config.yaml
n_layer: 12
d_model: 192
n_head: 6
n_kv_head: 6
head_dim: 64
d_mlp: 512
vocab_size: 512
activation: "swiglu"
norm: "rmsnorm"
norm_place: "pre"
norm_eps: 1e-06
positions: "rope"
rope_base: 10000.0
rope_fraction: 1.0
qk_norm: false
attn_scale: 0.125
bias: "none"
tie_embeddings: false
parallel_block: true
init: "orth"
init_std_qkv: 0.0451
init_std_o: 0.0
init_std_up: 0.0451
init_std_down: 0.0
optimizer: "muon"
lr: 0.0138
lr_mult_o: 2.0
lr_mult_down: 1.5
beta1: 0.95
lr_head: 0.00479
grad_clip: 1.0
warmup_steps: 200
schedule: "wsd"
decay_fraction: 0.586
decay_shape: "sqrt"
final_lr_fraction: 0.0
batch_tokens: 16384
seq_len: 256
doc_mask: false
train_tokens: 113900000
steps: 6952
dataset: "wikipedia_en"
MLP neurons of a small language model. Each row is named by its layer, matrix (down: output weights) and neuron, and shows model dimensions 0-191. Each number is 500 + 25 x the weight over its row's rms, rounded and kept within 0 to 999. Numbers have three digits each. A neuron's up and down rows have the sign that makes its largest values positive.
A block is one neuron, or neurons of one layer that tend to fire together. After each block is what it responds to, as a language model described it from the Wikipedia text at the highest values.

L9.down6:497534492524467457515513476538485528494525517497509492478510506468485443485524488451468498494477482426459533457504475480518508475444529506521497529508506498514492487458513517480498490468513504507525516474499482503486435460487478491493535497511515510529515497529512480490512461473475521504493460514516459484536506471521510521507480508498522488552493518492493495468495490516502499482547512464503519494517522431527518500480547507511490496473492548481461524483540489503507424503469508528479520521511509475544484462484529482546489490481435533477547515485503490501504505494537504496
L9.down157:512492535488505486497524520499459550521523479483505485493483517518478508496479501508478504531445495527524525461535495517504487467460479504548505500471501465502477474535509522529493511527499460532504537523529495491504534466494496463502524550526478537485512504491504472473514493491443478515515454511511555487490455487477477496525486497478522490509549453456459451514490519483513532554495467478490518508502540486479495500491511566484535499517475493463519536518489530514492475507501524561555505534464516511522492516458557500525527457517486530472494497476496507501492489493498510487
Responds to: Mid-word fragments, esp. "under"

L7.down25:519569487471484480530546519586505505551470501508479469482477473519546462491505487538503509492502557485546497527513561478475507509501543506515494485463508509500436503473498513459495480511501509488524519476527517455491502534527575498526500497490489503519519480492541515483523484517504510558458525506498460529499466497470527503521538492504505491500494487531475451510535531492483501520462513461479476531488521521524481510509490468491513535468489514501511483523471518468509511491519502515494530492477494492500497490515464492534505523515526521523530478513492544549504489478519501500
L7.down128:565549461496475507516489486498500467492489485507455476450505517531550487518482493518474540504531525523475483548517508501479500504542536444523552519488529508517487491460473515506497527510525539493464528527505496477510487484503546483477482521493517450486486502509515505450516479523465521505459464490508464559496509503493511491492506519508475473489490541482466462489440532480538503505481487485501465464520463503485539533475481510489522504516487485509487510497519519490494507492551525532493506454461521502468476501512451505500519522547519476495499504511483504539517452507452510490
L7.down181:502524580521470525500515519488518487506471488497488521502497464494539455493495468521534529489459501523498495497497487501490501514462464458504481508495488511490524534529453498507526550537475494526497540539523489515455489479488536521497533470506509500492505455505472460480498509507567492525494484490531414485493462483488457497513492523507489503493510464514449483463519527505528491503473515522468481507506483521510473524500510478487482507480564480450514510460488524499515513531450479489535497503518502517528497527527457505508497509472493496502487478503517516482438496436502518532
L7.down230:527533499525492505489568517476503453510467491458455433489498504485532513493475497464488509468511513494502499514542531499520514477515510499487513465476505469512451486520499540487469472494500567482526489515501523486509511470501507497434516546480512490539476492520463532488481489483507518475484477466529485481475471506476527464481517526488530481471457481508467482526453503491504463504544529459484511500552488521507475512448451463509493505478482518481513482491484502504508555529524496556488509438483469492499514508493494508504505487495505478560482494489512507509527505506470456493
L7.down345:491534496515478528479471505483498497527512494462494526438495509519497458468515454469487486505538526480522484510481504527503520494505518490500530502510508510500469497476513462528507528479505525488476490502527463491481502511515509510514485508430556466494493523536453576477498456481512460533506497487501493490490517542484503496481496497482509474485465490512504517494490524509486498517520464493518515502484480517489511434568498488521534523454444555511460546512526494514484441505496471524478481462497426509512454507498504475506520503504531518503521521489513474497491529479539473539
L7.down381:516553482478511486506463519489523478509471521503521520465491526540513504480497455488498496493508464483483538492483484497473511508531487517539506485485526500510460543502480470520462553491524530464523535500490539484511481452519478501519492508502491476544487542483520500492482523472496501570545470477512526500463507499517489443469468533514477498479478490539456480520485527477480515496427505512485482486522481509487540514490514474489487480476490528474526541514507485542525507497542466567501521520497500502524495491456458533476501476469473479513488546483506490517471500487479526546
L7.down440:529535459515488522518503477494470524495489488478524517520484504536526499512498507482508490528480463464456492462457468507519475508502483519551513498516537514460498495526468540528541516458517475470520524491527464548511514496542482490454495544470505484490464485496476490503487504479513467476498485469515514464468571508500503504526521487482438506469498533551492486528528488509549499517471501505530488490483544519453495446530481483473497498473489496450486491527471527529488514487487502485528509494477517470508544516519495479499530521520506497485497458484563520504512461458486487470
L7.down474:507491482532528519501510528432487449513486483494486522546492502511524500454507481456485523514498427534500503490459492455523498496503531453474492492461504497511527486520504541496546505507521485526500502518504490481497478496531546506493524517462526508501491501527503477455518507473496560500489450518511482526489493526490453501499479488503478557472478488490496484498468517521487515512503480411496462492519492477505510475516481445488482501466471514503473534477475474490504550470495560474503519462509516499517504452479529452492493521522508538493495502501483495513486451490464502502
Responds to: Word-completing "ed" piece

L7.down94:489470489490496509512547505505533488525480520493481545515537520530512440465489451483478486487494500523488518542455527507507530503516519460508437510534478488497505530494500526510512517572485468497503470499513508501511517522497497486487507525499506496436467490411474498501526458464462469503464483509471523485533516506518474476570496531487476495533476463505481505522528484483523526555515490505491496520477530493523519516529516475517508537520466532501513526493490488467506457483549489533490476505516511505484471482487472479537509455509528460497473503494483526469487500517510507486
L7.down159:530533469499508502496487462471522528529503489510488478529535506492453537511449530540460532519497518525522502448455540506511543505487466480550508503503472495550503526541519536563543502514527502525483510493515523502485511505465510468514451501493491531486500517522475502505473494514549490522471500510509466522518483512490498524540498457516482497497508481512518479517556495471513488483536519484526502514565520496527472460469501507498474522474475460491481523484519543532498553501475502509508523499514492489493505492487497483533550503543541515464491487507486460474522487522514447509
L7.down234:554460512524514515460537512513500474488454527489547509517526498484501477482497491494507518483535487479491538526509479512455520534480474490488518536488500542513502464478494493489480456486465499481490455492511477524501498486516496504532468473514540490540508520443457506511469485483417528500497509497510504517477516530555472532491517489477497504501505542499516494548533496473510455517441501524491480485546509468517472481509511495526513493513527553512515462501472472508530507536480470501504507553508542516519501472479523519512523458520496512535468517492504503476460511465451525494
L7.down300:474485477508514513539488509502462509493461440485493547505517519520458546465474503502470477501511485539535520501507503491497512500512516459535519528472511545523514514515513480473491502479485512514485491498477537509467466446461457496496512552502498514527476549501458491507537515517478463492505464502497495521448523473508488524474482520484456452466461554489497466536511492473534504519491481538519475526478522485492521527459543496512469513511518487534494463526473499453507509473477486548505484451514490489463467522535481508508538473465506487463511457484492480472501517498504511499
L7.down357:450507512490450506502512482510494514448451483497482486536506539523490510510527475507483459519522535514499521500526525482457487486468487537529471479495488483511489476435524533544479461490474511479501487495506520511443471521534524500490489492498526526480508515525462453505549449522471484471478512533514495537489485494497508515516453516479524480526471471488474482518458506501492506565482471487473527524491520489527509509525491491488500492499502489500503461505489504476522437480522512509499510495534565508509466441496476479509479439492507504471498491477532474470490459464523525521
L7.down373:489479477498526494510540514556513502482517530495501519509518487483495555450495516506561569495514482519502459524486500498529491559515489502546519508505489490505521526482540483493474440485515487483510515519503525471516511503451509516475457507533468487461490535486511508507453479516507489498468472529474515507495514506527535460472497526523470510483529444501511516520506466434460541476488513530453501465527510528490492494517511514502535535507514472506522494513509530485471525509504529473495496504463533491505527466522450523439532498520517496527459483474488518479492514538510511510
L7.down415:546499544463510508517475513481504507536525477457486452533482520516491539505498565483533520489526496550455525469510507527500488548481530449502530505496526500501511502441497532476511516476487503507501468460484531472561495474534506480475437531495506511461545495542496471464522506501520492504503517500465502523505520501516511491510476478526535474478490486476552476512521492490505483520485502526516512496500510542532514483510533458547523495496473483472529532526483513541505500503536493428516522493513450492474488510546486499533516502518503518500455497509496474499498518528508524504
L7.down488:487516517526497509515491508519496538539498475501504503459522501501505507512477528472504499509524501472509509482462481528513518482495501496507497539504474523454482494506483533510479526474509493493487492511519506475431459473505485465472462512491493514470467523516493548473441488462431534470539487478483486479517515456502511524501509505492485519490516468522470527522521482468468559495475492521554485523463540478495491495515522494475519453507497515489484503491502544517486486523454495545520510460449481485514507506485505540538478527501439498428516469435525496494488484468503479473
Responds to: Broken word-start fragments

L5.down54:528521464553500514493542488536485509534533494515473481534485521505493485453469567495515474547481512473486549513477479480539496449505488501485525512531488451474484480483465531521491534513492493498460532510506515487482487477486531450500486498503556496521499504545517483482485509544498506475505519479450490516508433481478508454491461480515480479489515446475507546490541484499454491530497519496518499491511527484492530476511461514482474491476516522477466520548465540514502454507492502517486518493462490489511518507524487541470513502483500498509545519465505474478524483533485505515
L5.down148:472559495493495552515515479505479488499516544459549463492526500532521481464509509512557499524497493510497512516514515498496528485533481513505442476504513543492498499491495564468580498538498553521482501492491498484471511448537472501480472514457490470466480493480500469460517491499520517493498473500527507531506499483510501508531492487518504489526486536484499509475519490513476528470451484516452564446524512533477471524464523511546466529479477481520494520486489519518514504528546512503508507522496522505503476539525499522527499464502509472509464532479477480497511474492532538507
L5.down291:468494530495477511511461476479506520522516504536480470474511432538457528511490497459465472537485499475516503502515554520522467499486503479493548477524493505445524495506529490523417441505470535511518457554454472512504486498495501493521524489482498455509527471533467517506513535507496509499476504485473487490510493486541499493500507504504562456504517491464521506525510487507505499473503546514486469497536548508545526484511520485457478478496474539501518490511490468445460525514478497502502509527486519479469472514465469456515522500521490500516503512497457488517508506467501505516
L5.down373:440514499538508461539532490504498527452500528505517491528490467512549511522525492544504498524505444486473505528497483518516492527511489514542485441491465519513493520518478500499520525522441532461469504510481517460487510513518463493530521539481502470505463499497490505498509509512532513504532571503487498489475515506490492503527534491481479465531493488506508511518471509486448509488527505493481487492517481538507469509552474466549563553515547498532528520481477474468507533504533457519475532496488501515502425496499495511489523484526498535473485515500484457493519483509511488505
Responds to: Mid-word fragment continuation